MLP neurons of a small language model. Each row is named by its layer, matrix (gate and up: input weights) and neuron, and shows model dimensions 592-687. Each number is 128 + 32 x the weight over its row's rms, rounded and kept within 0 to 255. Numbers have three digits each. A neuron's up and down rows have the sign that makes its largest values positive.
After each neuron's rows, "fires on" lists the tokens most often at its 100 highest values on Wikipedia text that the model never trained on. A number after a token or word is its count.

L2.gate12:189103110112124146068136138140113119154117072136114119111105185098088179093154141157153185127079079167120108130143150066110103167102163111139103101105084091170093128192187137129093120125187085122103121057155118142109043099090121116130154085143135114171089112157156085109130116158116148128
L2.up12:115098123132103149089131115119137117151137130146097099135096170161139203120162104112132151136054113089164108185196156102093147100127119064125107104139094096104086087219182152157107141148173045156068154113174126134084085138135159136120091063121104107187088151181171075077122100130159191124
fires on: "." 22, ":" 18, " for" 12, "," 8, "'" 7, " US" 4

L2.gate1794:138141148120134110166109185121148100150127075104129125159118149129137145083179182180136128154109084153154110170115102114097109172120119148166129140065141131164166134153151153128075162149170147094124154052070150177062108124089135101115216137153068080146152096137174186123080123108089191136
L2.up1794:152136117102107167128115120163084146130195145139104137130113070085134154143155176143144105095137119082111111120146145137203067104135110179113071107175170147148076155106112100191085111143124082173141108131100101079131120144156164116100091182106133200081132094114166119169118148123132184122
fires on: "'" 45, "ant" 10, "'s" 5, "i" 5, "==" 5, "an" 4

L2.gate1368:115137061124065111090164104095120129113160145165108106156150162119107139151127044123118134069132081129123107119164114082068115124071167153084092121121108141141146127109114116151113135166184075176125129112198116168125080108072137152128114157181103097179132126176158090150093118141127174122
L2.up1368:125140074113042138077168089148131101078113115179112148125145127144152085110099108132129162112155155143157106032125100096110152104088162073139189081093122111163127077103186120134179143078136092122104069151177132124064140156159106149126156115152117107152104139117119103166066095125105142189
fires on: " with" 15, "," 15, "'," 15, " for" 9, " in" 9, " by" 7

L2.gate1803:109126039151162158174126094129088127100175120099101110125087108104145097158140046166107230135122119117105146132122153087105073139076138127126157100051135165148131142123163120103124166214146149116113129046139138159138134108131100160127174135094158114164114091145163098124087159114087184117
L2.up1803:114127137124185153175121082068115163100157142100071138097076111127161067082140060129116181114171110087106190102177219132111130129126124127167165116104155178115115130138133098095141147157174141190146109077119132125137169142158166162143103156155128156112106116133094126147126101112120163102
fires on: "," 16, " is" 13, " to" 8, " was" 7, "'s" 7, " been" 6

L2.gate73:152134134146079132096105196154183149104098111071155149149127172171154138153176117100113170163074100110118076123096115104153118102110140124102038178095186110124142148121136135125120159105171150101153075171085121138135126096072056124117130131098170060140170079104045107127158117160125097096
L2.up73:201116141196227120109165140152168064124081121131137142167152183115118068158102136085143124179116118143186122151139123113121143095087087165081109099079078117100211144138137168099165185173022148057166062158127094117130196150094102088156164144131136112177076138169094090075149131175148144105
fires on: " and" 29, " of" 29, " for" 13, "," 7, " in" 7

L2.gate294:124154184073135108098199180093098122142134081100103118166146112110119124111138101109144046136135150125186080146136145083096141077113086131145194135122140159126091103166169179070156124151153144145187152168084086179154068082130146105150122105112172148141094152170140116111182129155158116141
L2.up294:105161105083151151165135142140087115103148129149150082122139105114174077123139182094137120140108093145128145121138137098059121128144081121065116093114120149125107161144122089061150123149165182093177114118173168153142103100197157136182130139112124142121171151127106135104132109077096139164
fires on: " in" 43, "d" 9, " between" 5, "b" 4, "m" 4

L2.gate742:192070138160149124093164133207155147158118116081112144144157122132118119142138086074133176183155156199132122139130077097120186128072138132171082115077129134119179110129215127120127149115099131142146130049147148209150122129070169127115164098085118146110189111175155134127154181156155121124
L2.up742:173082139130102190118148117170137140200098142110103152151094140183168156128139083073157142122108090150119133090154127126036171116136131129148089160082115091105088109112132130116201139122065118141091163147107114154133122089070160077062145109108088154148140131132122098095094147176169139150
fires on: "." 41, "," 10, "–" 7, "em" 5

L2.gate736:166092155152132126137114060157094175161116130147144126150125160110155058082112142087065098180087101176189124125123134073114169147138129062126197112133104162079128175127101143029162118102166133089168113116141167178144173152136149125122100152175217135117137113113112132123050155181097099113
L2.up736:044135155097107101152171122116117135105184104113106156157134088108110127062073084143149120165146054103101185139153123093113123136128138075098062061105150082119103141085155127130183155105151165131136124114121082137152106148107078054136081145059135139147030070156072117172128113135144116104
fires on: "," 17, " of" 17, "|" 14, ";" 10

L2.gate1572:162146132153119138154087207170122120060075060148109142115120102079148154106107125232134147137160173173105089168131162128184078142115084103133094124117108183138114100147100151173114099132146163196107084133139103186096073068109162137141175136066176113127134089097151178161141152148110122129
L2.up1572:112188164164136124125120115140141145117158189143167135211160149094074116179056102221095129087163134164170108117150104090133128121150130127069113096090093121157144049128084126173118208119117096114099154087080179136123097143130151106131158120098154136142117136128132121121160122103103164165
fires on: "." 38, " |" 27, ";" 10, " District" 8, " Party" 4

L2.gate668:079139089095123175109101102128152118111101147116124103119105126086128108133141122126123172092094138090128119093119106160062117134169200102099140129069126122109154123111156116078095194225174109109103107075149145149046151152052124121190115130139099106112107114098118141119072154139159170093
L2.up668:156151173125163154123162095172112147084145167103182195121089102151175163042099142149144172085200165116151120065114150152092111149131073164131112094133131138125175132121166085134150110126145100135170145098094115096105197116183167115144111123133178151139133162167185175105154102130108135171
fires on: "ber" 15, "h" 15, "is" 14, "s" 7, " business" 6, " on" 5

L2.gate1587:052120084146104079105053155108089159188091050131083148109142139122124178181140137185181120145065152161090141154113085142109120103143169165123152128109122131153088159127115112128110077156126118095134133123117121089175108159098123135108123131179109116095123141143153130135148112091103135180
L2.up1587:133129131189125179121190102178067157144123030095102100181137151136142189169106170153169197103125114111104138075173135141170099169138085116110153124159201155118096123170089098114065142102166130151112079128152146086123170140125089171124140118070164140077145172182132155106102087103146092125
fires on: " of" 29, "es" 10, "ic" 8, "'s" 7, "al" 5

L2.gate2019:092119107077133101120154123086096088087141133142095110090175077136065117131131099107116089176172123131147152167115162097123155100120138081125138101134177124170107132182117134074109108097176154159066128085151139165166069140128112214122126151063109103104129134129223165116129075137056128134
L2.up2019:084106108105147102135170121082098112152134114133136148141165184112113164147153148162097088163122126163089069120144081116133128136136153164168111115113114120156074165198098105203128160137168162129170140136054143111178095086082108078153142117101077084161106120157101089145069150163090202124
fires on: " from" 39, " with" 6, ":" 5, "ator" 4

L2.gate491:115156114131138157155137127153092151097091185150120103151118131116099114071177092103122121165082085119140135115146153078133128098119107119198126164143142189122176102134137110089100112123215124092125129088142175131121167146084164165130106104091201109088130126125069113148112132103126194149
L2.up491:120101084054111144137089077150110162140132142211110142104102184142149130173100178113169180178129154098194154077152128116172114142143118119134189138119078124148135161086077070081128136117136153112176078133132119064178118170117087092134057150125174203098105112131144088118127162137094123107
fires on: " of" 39, " for" 14, "|" 11, "s" 5, "2" 4, "ers" 4

L2.gate648:124173167135128119134119126148085155112099149074112206083110164115104186084141130186124145091187155136101072165167136124150127151130110160110124140158152117114130143138115131196111135125111068192051118107099128152099129122084139130109118097089157120104186102211160119139159100077057133101
L2.up648:109108115107105132163091110154114131135097072083174142107185110118178176089195227116166082161148160131105070131129101102116138166117154124118157108135160137122092148099104146150151142102076157133112148099149150118136127190117127188119143142137124145136144105149087128157119088120141121080
fires on: " /" 53, " first" 9, " his" 6, " of" 5, " First" 4, " Free" 4

L2.gate197:080113051163138131141099105166140102199101114143173104168078141128104154153063133119117144171026153135153126203164138102116122179089106113147084121096131079114077102206101174087183128147111175064117144112148113204123150123137092103172139058087110104141131147126120115152166116120120075129
L2.up197:112140102149155132079114078198147083122141108160133216100148139121163093186134106096102120116118150142108137159094153137084112151118130182129063165128102150186055127127138167098202134139076144092122235137083121158140111138120179169115173154053073116145100161171187105167149086185125103129
fires on: "." 62, "," 9, " good" 4

L2.gate1710:105147107063139123152090148119096164068141101097179080180164085070132137126102165186158138148151183133125092138108163159116082169149139157137078167100136096111188089129171160071103150086146166091141107072165124158124084098144096138179121122182201098143157108105094148162140116066126139128
L2.up1710:155122111193126119138095162115124187152154129132147149163146095085165136133084126105183137094111133156062153115126211181110115177151148134122083112176158075069071120118185117090157068140118150109139190123142069206108175171151132145089115127106163126084152100177190119141107131130066135140
fires on: " |" 25, "is" 9, "1" 9, "ta" 9, " to" 7, "." 4

L2.gate549:153124143161055108104144156102089128147119159086140100139170076082136128084164121120101125138094102118122165131082101120125111106089150113137132099098144162128168110125154059146132105181174087128124149101106189112103141123101113149098165158152150091158145123092098116057125133120141217121
L2.up549:109157156140097117113140213149112208081135124122132157103195178128121143123079182122094075157182091140195141085169137081175127082148129089093180107092132119134148137144110131096090100136169111146107130164120131101094175157171186134098092122141142084107096147123131104147137063100138106094
fires on: " to" 44, " –" 24, "—" 10, " in" 9, " -" 7

L2.gate91:123144105158176082142078137081105141094092095096155110111122118081209156075206142166189117154134142121154153159105098100161096163106141123148125183083111132127138126148168133094117134185175168133085116068198135170126092130156109163139160129119161079103161064121103161127084156092047170130
L2.up91:139132115113191149120100095084072166099166157117139171107102094069132128029110168108148131154118145100119125142158118120152148133118145142169107092216139139130153170150098079087141080153147131151157105125191122142143161166112105073185075149129204147110154124088117126123109129121069143119
fires on: "." 68, "'s" 9, "'" 8

L2.gate168:132095133180148139068063166100157115088107122189103088098114118095146132206132104122112168118164142169090090141164134133168169137058098134152110086104151160135193150165102109189115145108112141122122099077159081117169100132127139185153144170116198113131104144130109145124158129149107112084
L2.up168:152088165093119075200133071135106057154075089120161208178140110177079159095100167105106129115111096173167121135119080120104129124128154063096093158129149101156122095124164209130154162161118156103183149125189125113142185107107106142132133042178150138160169193143110113110119148177152113138
fires on: "," 68, ")" 8, " is" 6, "." 5

L2.gate266:150115100183118094097149138192099160198100146115122104104130096128107153136129149141109125094135180110094136161129136157104125158138142135120104107102142092126193092113163167143127122092106151109136117082094150109110114091058099183113070136153166134186052140125113098137149110101135155110
L2.up266:143136113189130109054146133161086183134132177059135180121130134062188179154231220106102146124194135107138138089175120138148097130145121129085180111111103124119141160119135123135102082050117124167101111104116110118049164136087155200094111088132128163158117175130181118102158124133126172208
fires on: "\n" 25, "-" 20, " -" 13, " on" 11, ":" 4, " –" 4

L2.gate1729:183106101075116103095096153064126132148068112158128099148067123137104168225130166198147146171031088142172105143161160068109142141062161157115087087087107088082149115190118143092151107194148128141161114103139084146121138118088141119156117103168149162132182139134083067175134131112170121144
L2.up1729:117175091098158148134145161128109163114113176151133143133117159134148117126167119174118126080118076147174122104147159089185184102148137147130082166102101150130064141121140159141132062133092123163164137150125173192086129162137070107210138144103060136144148069075099129105115064139083106123
fires on: " (" 21, " " 16, "°" 16, "0" 14, " |" 9, "." 9

L2.gate474:125102144122156149134121109151108103188072121130113153142162131184068133124175140161115061087162161166123132127121131132126124117112155125116121115174126108123150125133097138132070169153117107143126188076134136099147070130076203115133167140091152147138127082129162150113109091113127183079
L2.up474:120130157125193137143125104158086114109133103061126130149162112103095174070094107153147153182129106115098096182169150177113088152109127105126124122168171146101142120132127103188071128137118113109181095091148119121168106111103110171153095100136142157126122109156164147103074087128056099111
fires on: " of" 60, "2" 4

L2.gate1560:197132069035097160099154126165197127143119144146160110100169152134179082171127158132152140132152127188182117122148130106137135147132114179121102166138162100123094187103142131084088134192132158105136062132125079124138088110121065156108095109107111105075135072150140123157103116147082113106
L2.up1560:095123109145135163088111117138201097137119142123158131060163086143122148158104110119101144140110132145157142140148143173111133153154096111119161113123150067095134088090182174133148149133052068099096130138084073157080087137081066157172154150161119097154118104179137199168125108151124149117
fires on: " to" 25, " for" 23, " in" 23, "," 14, "ne" 5, " at" 4

L2.gate1504:178126153152168152128070104047070109147125122147159122146113096129092161147179143155221110144133091169146205130128171084160155116135141167142072125153163145121114154116162139157066138200178161113171110128091123133164094117123092172134142095118172095147117136151205083152118146080115092148
L2.up1504:189112111099120122119163067109139187136110146101191095099067109141147099186145109098166128145126116105163163083178166103104133125147153102214116104158127122068125106139150095093135114167130125168140136115125149172112150093117122116149120139051104117152151111072115096122134083155128111195
fires on: "." 32, " is" 19, " (" 13, ".\n" 6, " has" 5, "im" 5

L2.gate314:130129154084183113142103168175079113159131132122180104164136169186111192081145145168135109126160152163119119136098102127188147143104128134076122138069159109173174166119101145137124115109116089165091123117081039166121109094069128170108173157120169119126158144120120122077153145120151099096
L2.up314:138082180139068115162053173174136061093140104064192112187112171119122182143050104195094127126078104116108094147143137171153152122155133167110123122089120046173173111137108183104103123112110137069124092089156101121077077117108134178122135115087089160164118159153080131129105155157134115146
fires on: "-" 35, " of" 19, " to" 14, "ed" 6

L2.gate1801:153127149147124149046088171201113108084189117128145083126156109121112164115126099193073192063135141166117130120174192121191157079162149138142175113084139129063152188172146090123080129152098087134124074126125119122088070145094150181048130097062165133099072091184200150117186107135177128080
L2.up1801:119086178105140123147147132105085148158118089071078128153145142156137124140162050123142134127152140157102108128113091156167156162137126114127123128121142086124074170126097135150149188094085142135147120158104152116151111133142115083081158122058155120122161044186140098143098070096090131114
fires on: " in" 35, ":" 17, "im" 6, "1" 5, " of" 5, " with" 4

L2.gate540:118120086120119071093090200100112129121118171142066086182179126101076114141119118173198175149122076116147137080135085076172105117130124115111113112100096103165140121217118188147105120170177160116120087136169128160113070162135137129101186116154118087184141090176103077170142125084114198167
L2.up540:164148130125126104117087144117140110097154096156112095182109089132108130103091105126132134121087091093149158109107129121129126088212094060120099075123139107067177080146194115079140122149156122100151100123175147132109148149181174124096184120173112159124108143148074144154138129085187098153
fires on: " in" 22, " on" 12, " by" 10, " with" 7, " directed" 7